python train.py --num_key_value_heads=10 --hidden_act="gelu" --attn_scale=0.177 --init_std_up=0.0249 --init_std_down=0.00375 --learning_rate=0.00113 --decay_fraction=0.802 --train_tokens=542700000 --max_steps=11279
MLP neurons of a small language model. Each row is named by its layer, matrix (up: input weights; down: output weights) and neuron, and shows model dimensions 176-239. Each number is 128 + 32 x the weight over its row's rms, rounded and kept within 0 to 255.
A block is one neuron, or neurons of one layer that tend to fire together. Before each block is what it responds to, as a language model described it from the Wikipedia text at the highest values.

Mid-word in foreign names
L15.up429 [105 147  91 127 159 166 132 172 144 180 167 150 186 165 178 175 168  97 161 150 133  57 130 120 113 112 113 181 127 111 180 130  98 140  92  94 145 150 119 135 101 128 105 117 113 133  85 139 152  78  85 140 160  94  97 105 105  36  96 118 124 181 148 149]
L15.down429 [103  96  71 123 110 147  58 107 164 162 128 246 101 139  99 188 144  74 112 126 198 144 124 138 146 104 135 194 115  60 156 120 162 111  95  94 126 154 163 226 150 110 138 126 113 202 149 130 124  88 133 110 109 127 188 101  67  97 146 104 135 166 122 114]

Mid-word fragments
L12.up36 [164 173  83 110 157  60 105 117 160 126 121 178 136 158 132 115 156 119 121 135 124 152 118 111 111 109 122 114 145 113 155  59 157 156 141 115 185 147 167 127 137 161 220 145 112 128 183 140 178 190  83 124  68 115 129 138 104 127  98 124 106 158 124 128]
L12.down36 [122  96 140 147 119 209  97 122 155 129 131 140 134  66 142 124  99 131 118  34 162 117 124 108 116  93 128 162 139 104 129 144 130 102 107 112  95 190 143 123 119 133 117 140 131  95 123 110  74  91 111 157 102 155 121  65 112 121 143 139 162 141 143 105]
L12.up230 [179 115 168 107 109 121 116 119 169 111 130 128  94 144 154 142  89 165 120 127 117 168  76 134  81 144 131 130 113 105 110 126 197 137  69 155 153 130 163 189 112 177 181 129 111 156 153 118  93 136  96 102  84 127  98 137  45 151 164  84 128  88 139 143]
L12.down230 [167  66 186 110 151 148 154 112 136  71 157 140 162  77 134  74 108 103 153 172  74 156 156 151  67 116 166 132 151 173 141 224 152 111 106 112 112  75 154 118 175 107 178 168  99 117 154 119  88 133  97 124  67 152 101 166  70 135 151 123 119  84 146 189]
L12.up266 [154 132 140 143 152  88 141 150  99 129 130 195 137 181 111 101 137 122 128 134 166 144  96  50 126 130 165 138 123 138 151 147 194 144 114 111 137 102 137 148 214 119 219 114 141  95 125 128 108 108 102 132 116  81 124 123 116 121 142 146 100 180 161 222]
L12.down266 [176 115 152  82 151 139 151 130  93 123 115  81 129 132  86 143 110 103 114 127 126 107 157 123 142 176  74 175 112 205 128 128 157 128 118  93 164 149 113  98 104 127 123 131  92 126 152 114  51 163 125 157 181 163 148 120 164 111  85 110 112 117 146 147]
L12.up736 [165 127 139 126 100 102 100 173 117  82 140 122 179 114 120 110 122 123 108 160 146 143 148 142 150  59 175 100 143 123 140 120 157 114  82 136  77 216 126 125 126 121 161 129 104 112 131 136 163 117  94  87 177 132 155 168 185 111 153 113 111 131 155 182]
L12.down736 [111 113 141  89  89 187 130 139 126 185 174 145 112 142  65 164  85 116 107 125 155 155 130 118 151 115 130 127 108 140  70 177 108 115 109 159 119 172 101 182 137 160 113 181 102  97 166 132 125 143 140  99 149 130 133  78  91 123 181 119 116 108  82 152]

Recent year digits
L8.up201 [ 27 129  93 157 170 144 126 132 102 150  81 131 107 135 108 131 172 134 104 144  90  79 115 116 138 137 116 125 144 157 150 133 150  68 149 112 170 145 109 133 127  77 163  53  67 162 116 124 159 111  80 140 127  90 181  91 136 106 150  87 146 135 121 127]
L8.down201 [ 89 175 186 165  48 146 178 151 151 140 112 169 155 113 124 113 158 157  74 180 137 105 116 173 128 138  65 131 133  77 101 149 109 126 102 186 119 167  79 121  66 121 150 140 122 105 198 102 163 126  82 143 156 131 161  58 129 141 101  78 143  80  98 116]
L8.up361 [107 124 155 152 170  27 108 128  92 140 110 137 169 145 127  75 135 119 147 134 180  94 151 117 162 191  70  93 108 103 129 150 130 132 128 151 118 146 152 125 149 101 160 152 142 129  57 141 156 113 134 136 106 119 127 148 147  93 132 112  25  96 151  93]
L8.down361 [169 118 117 140  84  80  92 128 103 139 148 124 146 143 162 140 102 123 191 176 131 117 114 127  74 137 118 120 125  97 107 154  93  90 127 150 184 138 152 147 169  80  89  96 153 118  78 117 153 127  97 121 168 102  81 148  98  80 129 170 174 133 146 102]
L8.up737 [ 83 126 129 114 188  44 118 172 129 150 115 108 117 166 133  89 116 142 136 128 113  99 114 102 121 118 120  78 173 140  68 126 164 103 131 121 144 151 165 188 120 112 136 175 138 163 145 131 131  75  99 109  92  89 103 122 140 150 107 113 116 161 160 187]
L8.down737 [126  36  92 134 141 137 119 119 109 122  86 121 131 156  99  84  87 111 135 167 121  77 103 124  85 153 157 163 128  80 146 114 154  96 171 154 107  95 140  85 105  70 111 126 133 127 147 109 169 171 151  94  99 117 109 182 145 118 145 132 198 139  87 183]
L8.up1111 [145 148  72 149 111  91 121  89 130 144 113 137 153 183 117 124  54 116 119 192 116  91 140  95 126 137 124 179 140 157 141 112  66 149 130 160 129 172  94 103 143 180 104  75 121 134 154 109 146 123  81 102 159 156 125 140 140 100 130 142 106 145 125 120]
L8.down1111 [144 153 121  89 143 100 109 150  67 133 101 127  95 161 108 141 124 133 122  89 160 153 151 133 143 110 132 161 144 163  91 124 141 136  76 118 109 173 198 133 122 120 143 160 144 108 124 145 107 146 169 137 129 112 157 137 154 151 163 171  86 150 108 147]

Mid-word continuation pieces
L12.up1259 [ 68 133 176 107 127 141 140 131  81 111 125 120 155 206  84 142 132  80 142 164 144 143  56  70 102 128 149 116 106  73 175 130 161  74 191 122 127 135 108 128 146 134 205  71 148 166  94 164  86 115 134 179  84  56 146  67 127 120 141  87 116  78 119 165]
L12.down1259 [ 93 113 131  72 118 100 112  65 108  97 108  70 134 124  83 102  73  85 111 151 151 100  71 157  98 139  91 192 109 160 139 169 155 148 130 155  97 104 178 150 161  94 126 112 159 174 114 146 120 126 110 111 175 142 117  95  81  92 103 151  88  88  72 114]
L12.up1283 [ 77  92 170  97 201 103 163 109 144 153 143 163 164 132 127 151 101 109 139 162 146 118 164 118 170  95 189  94 111  41 126 155 122 147 117  92 127 132 143 133 151 144 131 102 161 156 149 102 135  58 103 126 145  90 134  89 137 104 131  68 106  93 139 157]
L12.down1283 [ 67  85 154  37 139 125 180  83  56 143 126 118 156 140 105 156 142 129 110 171 163 123 113 144 108 137 118 134 111 104 117 162  63 137 129  99  78 137 100 104  89 100 100 133 161 146 131 133 117 146 153 133 137 152  76  85 141 116  84 137 149  75 142 113]
L12.up1676 [120 174 181 118  74 128 143  36 156 132 124 153  74 164 154  93 166  70 137 127 162 158  49  79 130  82 149 118 160 121 128 148 123 158 126  62 110  92  60 140 126 144 183  96 135 173 125 131 112 175 131 135 100 158 125  61 122 146 119  66 145  93 135  84]
L12.down1676 [116 133  78 114 179 136 143  87 134 147 148 113 254 102  94 122 131 167 150  61 101 173  53 155 133 160  83 172 135 154 158  95 123 156 100 125 160 137 156 137 168  76 108 119 102 140 145 117 100 137  85 138 152  49 160 118 136 140 177 208  70  79  78 165]
L12.up1749 [122 102 121 130 116 124 129 111 110 146 124 116 136 158 118 168 130  95 190 156 125 108 126 124 116 100  96  84 144  33 160 134 166 120  94 131 132 109  92 125 177 142 185 147 127  98 101 155 112 170 149 149 229  88 138 100 153 127 161 117  69  70 208 172]
L12.down1749 [192 121 133 139 100 118 149  90 118 123  46 100 135 118 136  84  95  96 150 109 157 140 175 103 129 122 112 124 116  97 168  62 146 155 171 147 112 104 156  72 159 160 101 113 122 121 199 112 197 125  97 121 142 117  72  68 132 117 198 118 143  70 131 152]

Mid-word subword fragments
L15.up1022 [201 104 134 167 162 153  96  80 162 177  76 120 172 175  59 163 101 144 112 158 117 110 138 153  77  45 152 125 112 160 114 165 174 151 123 126 173 160 163 117 135 129 143 108 103 182 120 135 120 191 168 137 114 109 144 143 118 142 146 117 108 183  92 156]
L15.down1022 [170  91 130  80 120 107  96 125 149 136 149 138 163 183  35 133 186 147 165 137 153 130 147 118 115 148 157 106 169 141 130 141 186  69 116  94 135 146  96 134 123 186  89 164 124  99 124 150 121 101  90 117 148 117 140 133 118 106 156 167 122  67 194 107]

Mid-word name fragments
L12.up149 [116  71  92 148  90 155  98 119 174 163  89 140 133 154 137 123 118 119 231 149 144  80 120 123 212 179 133 121  84 113 110  98 107 107 130  38 118 175 157 113 174 124 113 118 138 147 177  67 148 108  93  98 104  79  74 112 123  98 164 122 171 169 172 133]
L12.down149 [188 169 124 160 105  98 139 132 122  73 160 150 155 141  92 131 139 143 108 191 119  77 110  91 156 121 122 133 130  99 124  94 146  86 180 186 170 127 148 111 170 198 130 111 132 117 113 129 148 126 103 182 162 105 198 131 153 157 101  98 127 107 121 133]
L12.up963 [127 127 101 152 215 142 110 176 104 159 158 135  92 127 163 107 116 153 134 116 136  80 154 148 169 142 153  57 100 155  95 118 156 117 110 148 105 137 141  88 161 128 101 156 105 109 114 134 188 135 128  90 186 157 164  99 137 109  83 167 121 167 110 157]
L12.down963 [156 118 171 100 116 151 140 110 159 149 116 151 187 115  92 112 118 152 118 127 144 167  75 134 109  90  76 160 131 153 161 106 117 153 104  55 144 133 161 136 102  86 163 163 158 128 165 113 110  88  98 144 166 123 136 124 115 147 166  80  69  90 115 114]
L12.up1282 [148 160 186 121 116 110 125 116 146 122 151 165  93 175 120 115 126 121 125 140 134  92 129 118 161 179  82 120 130 164 146  70  79 138  91  84  72 146 172 164 179 164 129 101 140 136 121 123 140 114 114 117 129 111 101  92 112 128 156  95 143 182 140 120]
L12.down1282 [176  90 125 158 113  80 105 128 162 115 157 192 193 122 125 147 164 141 133 190  85  75 117 150  58 138 166 143 170 103 155  96 127 100 144 124 141 127 135 124 137 108 179 189 102 116 102  83 110 112 133 106 101 118 121 102 140 153 101 125 119  81 153 122]
L12.up1550 [ 90 123 150 153 147  85 133 153 143 121 128 125 124 130 171 121 121  95 130 152  98  61 165 128 124 185  99 114 135  90 152  95 111 135 116 151 103 182 171 154  94 104  93 117  62 139 185 125 162  50  95 133 177 122 118 173 140  53 144 120 145 123 125 133]
L12.down1550 [ 81  94 167 164 117 167 168  70  98  69 105  98 103 150 133 122 123  81 126 106 131 132  78 112 125  89 138 163 174 109 224  76  97 176  88  77 181 149 114 137 193  57 113  99 177 151 142 158 171 164 137 123 171 152 140 125 174 121 109 180  87 117 120 161]

Piece after s
L8.up617 [ 76 117  85 122 162 127 121 155 195 128 154 149 173 141 183 128 164 167 124 122 154 122 126  71 151 102 130 140  90 151 163 150 189 202 106 116 114 117 111 129 148 142 136  89 161  72  51 143 114 146  91 117 118  75 166  52 178 123 122  97  54 138 108 113]
L8.down617 [110 118 145 156 128 114 170  78 124 116 111 143 120  89  79 150  71 157 123 136 117 112 109  94 143 115  93 102 121 100 111 187  79 161 178 135  86 136 149 159 130  59 125  94 102  73 129 124 118 112 162 162 110 131 139 136 107 121 131 156 137 135 138 125]
L8.up726 [143 108  85 120 132 145 124 132 137  99 139 171 145 162 165  90 165 104 125 133 121 109 101  63 128  88 128 115 147 107 164 133 152 159 140 112 146 138  72 166 192 144 163  91 138 116  73 119 118 182 104 136  84 100 123  59 124 127 122  87 158 121 171 127]
L8.down726 [116 150 105 149 111 141 139  96 167  40 119  84 167 107 154 134 123 136 140 176  69 105 123 109  49 122 125 174  75 148 168 162 135  85 114 123 118  53 111 150 169 138  89  76 128 145 120  99  83 112 140 161 149 111 157  93 118  80 133 136  81 177 176 158]
L8.up954 [129 113 143 123 153 137 124 127 184 148 107 182 116 140 184 107 152 102 126 135 159  75  25  84 116  95 136 149 117 167 112 129 178 112 109 124 107 162 164 109 159 118 179 100 137 181  81 161 105 131 137 122 117  78 176 110 142 116 186 141 129 113 141 106]
L8.down954 [125 134 142 158 119 180 129 171  68 112 140  91 146  59 174 122 155  94  31 153 150 118 167 145 145 152 134 177 119 128 112 114 170 110 156  71 133 176 108 143 176  86 138 109  75 143 128 145  86 135 146  99 160 105 152 134 139 112 144  77  94  84 120 111]
L8.up1708 [131  60 122 191 137 136  94 154 128 112 114 146 170 129 183  97 135 113 129 152 121 110 114 113 111  61 145  58 106 147 139 149 193  79 136 118 179 154  48 159 107 109 160 125  84 195  87 123 126 146 136 137 174 113  90 125 148  81 149 102 102  95 145 118]
L8.down1708 [124 150 114 111 123 119 192  83 161 182 106 131 136 182  87 123 100 142  74 196  59 166  84 209  83 118 188 170 117 201  72 111  96 143 174 101 125  68 157  61 176 111 154  78  80 123 101 114 156 103  84 121 162 128 150 134 106 173 200 157 131 156  93 169]

Table cells and word fragments
L12.up1197 [124 129 136 148  99 130 150 159 137 145 133 154 135 158 121 144  90 149 115 137 156  57  89 125  74 151 113 103 120  96 125 100 105 122 172  67 126 156 138  99 116  84 122 136 135  80 121 155 126  88 147  95 127  81 127 145 172 119 213  76 117 138 163 162]
L12.down1197 [166 138 179  69 102 161 126  80 124 147 138 101 101 130 172 116  87 111 138 118 105 123 100 149 152  87 187  86 130 169 127  84  37  91  93 107 121  75 131 134 122 128 113 123 114 171  93 131 132 183 110  59 197 174 146 152  85 184 114 172  50 117 139 135]
L12.up1218 [126 134 123 130 162 101 135 149 111 103 150 149 140 164 144 181 138  80 126 134 161 107  81 112 109 172 135 126 131 141 165  70 116 128 120 116 137 113 147 127  97 123 144 184 115 105 155 152 151  71 104 125 133 102 122  97 183 123 125 145 110 141 178 173]
L12.down1218 [105 177 126 215 132 171 120 176 180  73 119 141  68 151 142  92 107 108 148  75 112 142 164 139 158 122 142  88 166 122  96  89 120 144 116 133 128 114 130 110 159 158 127 116 105 122  86 109 151 100  83 116 117 122 162 131 167 131 137  91 184 104 128 104]
L12.up1514 [ 88 101  98 205  90 114 167 192 224 190 107 121 113  92 134 163 136 118 161 146 114 112  98  81 141  76  90 155  97 146 161 146 147  74  52  61 129 101 160 187 157 132 141 106  95 145 145 116 113  98  74 134 179 117 165 137 122  81 157 122 116 173 160  97]
L12.down1514 [190 147 115 119 106 150 154  82 112 167 132 113 136 183 152 133 156 129 227 199 135 147 125  90 106 161 138 148 117  78 128 141 153 125 183 109  53 124  82 115 123 140 125 131 128 136 127 192 123 101 119 150 108  72 114 121 141 176 137 129 146 110 106 134]
L12.up1600 [211 128  96 134 127  82 109 131 130 172 128 118 163 185 140 159  83 180 180 109 117  98  77 119 152 139  91 115 120 170  98  33 156 162 107  76 143 154 126 149  88 171 150  96 125 129 181 155 137  82  77 129 101  69  53 120 170 116 192 135 106 156 136 115]
L12.down1600 [120 149 139 142 165  70 132 147 161 128 156  93 169 160 125 146 158 196 185 255 101  84  74 152 145 153 149 105 120 140 146  75 109 139  80  62 145  94 112 165 144 163  77  69 129 135 172 112 129 111 119  99 125 103  83 113 176 125 163 117  83 136 155 141]

Table header and list fields
L15.up643 [112 102 135 114  85 140 110 151 129 107 144 100 144 124 124 138 138  73  99 144  67  99 154 123 125  87 172  93  95 132 163  84  70 169 106 109 125 123 174 134 171 109 165 114  96 156 184 126 119 150 128 112 130  75 119 120  95  80 148 116 164 110 104 108]
L15.down643 [164 144 132 170 131  33 124 123 136 192 166 145 119 123 143 158 126 139 178 124 118 187  94 137 110 178  71 100 133  81 110 142 138 102 114 110 150 151 142 124 155 134 106 130 155 110 158 128 142  90 123 148 126  99 136 102 121 118 117 138  74 181 174 114]

Infobox colons, mid-word pieces
L8.up280 [ 62 117 127 128 130  68 129 107 116 152  34 181 164 125 156 115 175 189 164 126  97 101 173  74 116 119 112 150 120  82 160 101 148  95  76 132 110 126 129 160 109 120 171  78 138 147 101 132 152 117 129 125 126 128 130  98 151  42 137  85 171 142 132 142]
L8.down280 [119  64  74 218 103 124  82 118 122 107  65 176 145 141 164 177 101 118 114 210 134 102 114 114 194 129 154 133 134 109 140 140 130  89 128 157 100 163  85 125 132 112 106  97 138 155  74  51 124  85 150 102  88 145 112 135 109  94 161 164 144 130 131 143]
L8.up382 [161 110  70 160 113 129 102 125 118 125 152 142 177 137 104 136  76 108 139 160  83 117  60 118 141 137 134 111 114  73 108  86  89 117 103 120 140 113 159 116 134 188 177  64 114  73 124 146 130 156 150  94  79  65 145  99 103  83 177 134 106 114 139 170]
L8.down382 [160 139 118 160  87 132 149 111 116 163 163 133 163 134 181 130  73 177 105 255  70  87 117  59  96 186  81  85 133  70 102 113  41 174  81 177 123 110 112 101 108 118 158  73 119  98 151 142  97 116 107  70  74  97 168 128 100  52 176 151 133 126 133 108]
L8.up388 [152 138 106 166 189  73  54 139 154 159 142 127 141 104 106 107 104 142 136 128  63 128  88  81 171 113 100 129  83 123  94  75 112 144 117 113 163 101 108  71 233 139 155  76 152 104 137 117 100 211 167 155  46 114 157  72 111 106 161 148  74 115 156 130]
L8.down388 [126 147  83 121 148  59 133 182 110 188  92 103 100 105 150  53 133 170  89 234  98  99 153 100 111 129 122 160 170 142 153  28 132 130  99 140 146 159 148 125 155 174  69  87 149 145 134 121 138 115  97 133  81 104 136 126 106 120 150 158 119 134 150 161]
L8.up882 [114 148  83 131 208 169  97 165 156 149 139 119 129 159 156 180 138 161 161 151  75  43  79  67  94 153 123 100  50  86 119 116 138  89 161  84 141 127 172 147 163 134 111 127 107 117 116 105 113 112 126 144 170 116 104  99 168 105 123 124 125 193 133 165]
L8.down882 [148 171 154 166 111 138  95 175 131 130 143 110 148 145 101 147 138 130 173 254 101 101  86 113 134  67  91 103  74  92 153 108 133 158  92  40 145 104 133 147 153 156 124 164 111 142 139  99 117 145  99 138 164  96 141 155 151 126 161 102  73 176 152 109]

Years and mid-word fragments
L12.up372 [168 104 145 164 179 108 104 148  99  96  92 143 126 149 152 112 118 157 147 162 132 124 109 137  99  95 134  99 108  57  86 114 143 136 138 171 126 166 160 125 104 135 199 156 100 151 120 129 155 113 133 154 139 170 138 132 151 112 113  56  86 137 100 166]
L12.down372 [109 122 150 178 179 145 100 132  75 165 146 126 139 101 152 147 123  93 114 108 147 163 149 113 126 138  75 104 145 197 106 123  95  69 125 102 129 148 110 117  78  71 129 128 121  82 107 144 152 125 221 158 158 118 126 105 103 147  40 146 165  86 130 112]
L12.up445 [145 128 121 164 117  72 104 186 142 147 111 114 183 169 177 134 136 133 129 133 166 117 114 122 154 158  72 159 108 120  78  86  82  88 131 118 186 152 164 133 126 129  93  97 106 131 120 150 162 109 108 127 170 162 138 145 118  95 151  77 119 137 153 150]
L12.down445 [155 135 130 151 101 118  77 122  96 137  84 169 122 116 141 144 121  65 169  95 111  90  84  98 155 123 103 109 118 125 119 111 138 138 100 165 110 119 173 154 170 171 165 131 141 119 115  76 171 123 123 127  93 131 110 118 139 105 103  95 120 142 175 125]
L12.up674 [119 157 147 125  63 109 117 177 140  47 189 109 103 163 111 151 128 110 167 172  85 116 128 104 128 118 137  80 117  97  90 105  87 119 122 200 147 193 101 117  75 118 172 113  75 159 143 135 143 122  98 129 139 166 139  93 160  87 107  63  68 125 120 104]
L12.down674 [187  93 154 131 170 136 156 195 101 124 115 164  60 115 138  96 130  94 104  72 150 144  77 156 133 131  97 164 126 147 140 111 118 124 103  99 171  98 169 115 149  39 136 181  98  78 113 116 127 118 167 133 163 137 102 152  85  84 104 158 123 116 125  46]
L12.up1912 [178 144 152 128 118  87 140  99 129  92 143 110 108 188 155 177 103 158 104 142 103 134 135 100 122 162  93 100 104 137  66 141 110 109 112 160 145 143 141 133 122 108 117 119  99 142 151 129 154 110 125 121 107 145  69 132 166  81 118 121 107 172 149 129]
L12.down1912 [154 109 136 123  74 108 153 188 139 113 138  96 117 112 191 116 114 103 130 176 125 100 167  98 125 157 159  78 166 145 173 138  82 149 227 165 109 153 122 148 145 113 102 117  96  70 144 142 143 123  95 123 105  90 152 130 176 125 123 151 136 160  59 106]

Before place or venue names
L8.up38 [125 131 116 137 146 118 118 116 149  80  95 133 148 122 145 104  78 178 205 132  65 103 115  93 176 134 169  93  64 153 218 149 163 142 131 106 154  70  97 141 121 149 138 113 107  73 121  45 138 152 140  98 193 112 131  84  92 120 169 125 152 172 142 134]
L8.down38 [163 124  90 165 160 115 139 158 138 163 113 107 143 143 148  82 158 113  89 191 213 183 123 142 173 143 197  98 153 158 122 146 137  95  90 112  95  94 113 124 120 136 113 193 110 165  59 102 169 125  92  80 103 107  84 125 152 166 106 144  93 153 113 126]
L8.up339 [156 168 126 138  93 151 130 133 159 205 104 120 160  98 149 138 146 171 177 126 120  92 138 137 144  90 104 182 102 138 147  89 158 150  79 129 182 129 107 152 126 212 127 109 133  99 117 171 152  95  92 137 170  56 109 163 122 130 234 166 143  92 146 114]
L8.down339 [115 174 132 121 167 100 142 127 202  71 141 130 148  59 136  83 152 189 124 172 117 105 169 145 122 166 167  89 130 161 211  94 140 147 117 120 189 154 185 136  85  82 118 142  56 132 136 156 164 150  60 153  75 126 162  70  65 145 140 156 115 146  75 169]
L8.up1143 [136 182 145 195 100 142  94  92 160 137 113 142 205  82 121 100 154 109 130 151 135  81 156 124 134 116 172 171 127 129 156 146 153 141 129  82 164  82  64 176 112 202 107  56 113 130 125 133  89 182 125 158 162 147 131 130 150 118 145 153 136  53 126 135]
L8.down1143 [183 188 148 140 156 125  94 170  99 131 119  97 128 130 121  66  60 133  94 154 163 107 123 133 127 111 107 156 120 113  88 207 126 108 149  81 137 130  69 128 137 158 115 142 173  97 155 202 135  72 136 138 149 182 138 141 174 142  57 131 132 117 129 143]
L8.up1882 [ 66 138 169 117 153 146 104 170 155 116 100 101 118 140 101 163 128  83 200 139 121 114 120 103 149 103 102 167 147 167 147  57 151 118  72  95 145 130 118 184 170 129 161  56  69 111 155 143 171 100 114 137 101  88  63  94 134 141 165 132 139 115 148 140]
L8.down1882 [ 75 148 167  77 146 132 116  74 155 124 160 105 157 145 198 102 162 189 118 188 165 152 166 108 106  63 134 130 152 161 136  56 110 134  90 121 128 152 109 119 162 162 121 149 183 113 180  52 163 115  77 184 109 119 120 117 134 120 155 130 115 119 104  83]

Mid-name foreign fragments
L8.up797 [ 98  76 129 166  94 101  84 138 150 159 127 121 108  97 152 126  81 163 119 152 112  93 131 135 142 137 164 168 116  85 135 144 146 103 127 144 112 109  65 139 172 126 138 130 179 158 133  81 106 174 107 106 178 167 136 165  86  15 128 175 137 178 119 116]
L8.down797 [132 132 122 117 119 122 128 124 179 220 152  97 158  65 128 147 167 121  94  68 101 171 107 179 113 124 114 119 133 172 130 105 114 133 121 147 114 189 156 134  99  24 138 119 159 115 160 127 115  99 177 106 159 180 103 159  92 160 127  94 119 113 131 128]
L8.up1512 [121 102 108 119 157  89  91 131 194 174 133 159 126 166 157 167  67 135 176 126 132  79 121  79 155 141 153 162 127 141 116 106 136 126 101 102 165  80 116 135 147 166 136 148 130 124 117 131 137 114 140 116 147 107 137 137 105  92 150 129 158 140 162 176]
L8.down1512 [129 137  94 163 204 194 159 115 128 150  59 143 140 108 101 128 179  84 106  89 138 139 151 167 110  82 167 108 140  95 181 167 124 105  95 124  90  92 199 167 161 186 125 156 182 124 138 127 139 140  93  76  85 162 108 136 121 180 138 113 112 117 135 153]
L8.up1742 [107  96 120 108 179  99 114 151 160 134  86 146 164 107 147 128 114 111 141 161  65  57 143 124 156 176  86 129 106  99 147 103 107 122  72  76 192 155 164  80 192 138 102 147  85 108 154 156 118 134 117 101 138 108 119 159  86  64 147 128 172 103 133 131]
L8.down1742 [173 135 151 145 147  63 132  98 156 143 106 160 144  46  92 135  97  83  90 128 150 112 113 151 139 146 121 135 140 153 143 143 111 133 114 110 121 109 136 125 118 142 114 147 125 108 105 129 165 106 132 149 147 137 114 110  90 144 134 177 125  77 140 202]
L8.up1867 [116  69  77 123 210 147  93 125 133 115 130 128 151 126 159 129 170 104  77 148 135 130 148 161 121 134  93 127 144 134  69 116 220  87  82  19 105 161 161 145 125  57 142 137 136 181 121 188 175 128  97 102 155 130 124 179 132  98 169 111 133 103 121 170]
L8.down1867 [114 134 150 154 113 191 141 108 165 112 159 150 155  97 145 110 120 136 156 177 129  88 129 103 165 154 120 115 139 135 136  46  69 116  78 184 192 117  55 206 159 128 165 113 156 119 158 148 195 102 132 193 125 103 240 110 144 141 123  97 139 133  87 106]

Mid-name word continuations
L15.up1048 [125 127 161 122 150  79 114 129 128 107 107 113 163 127 159 145  94 102 121 156 201 104 145 133  86 113 108 148  67  79 167 180 122  92 139 161 135 188 159  50 120 165 151 140 165 193 125 125 146 142 103 142 140 124 143 148 107 109 126 142 145 150 153 111]
L15.down1048 [129  79 153 109 108 113 118  57  99  90 173  83 159  62 157 102  93 106 124 203 161 105 134 148 120 108  81 155 152  50 109 176 135 141 156 132 154  95  88 112  89 144 149  94 116 176 128 161 132  87 139 115 127  57 174  88 127 114 128 141 118 104  76 190]

Word-start after "the"
L15.up1286 [ 96 101 158 134 119 103  70 172 129 106 180 140 158 146 127 129  96 115 166 127 102 133  97  90 134 153  95  79 143 122 119 102 104 162 133 150 154 161 104 116 133 174 159 118 122 145 132  86  90  96 109 144  77 108 105 134 114 142  82  63 178 174 138 124]
L15.down1286 [158  92 172 123  74 140 154  68 120 153 139  86  96 111 125 130 124  83  92 217 123 122 144  98  60 154 157 144 124 156 125 103 134 162 136 208 190 210 137 101 128 148 158 129 116 162 128 102 159 110 148 145 170 150  95 164 153  54 102 121 161  80 176 189]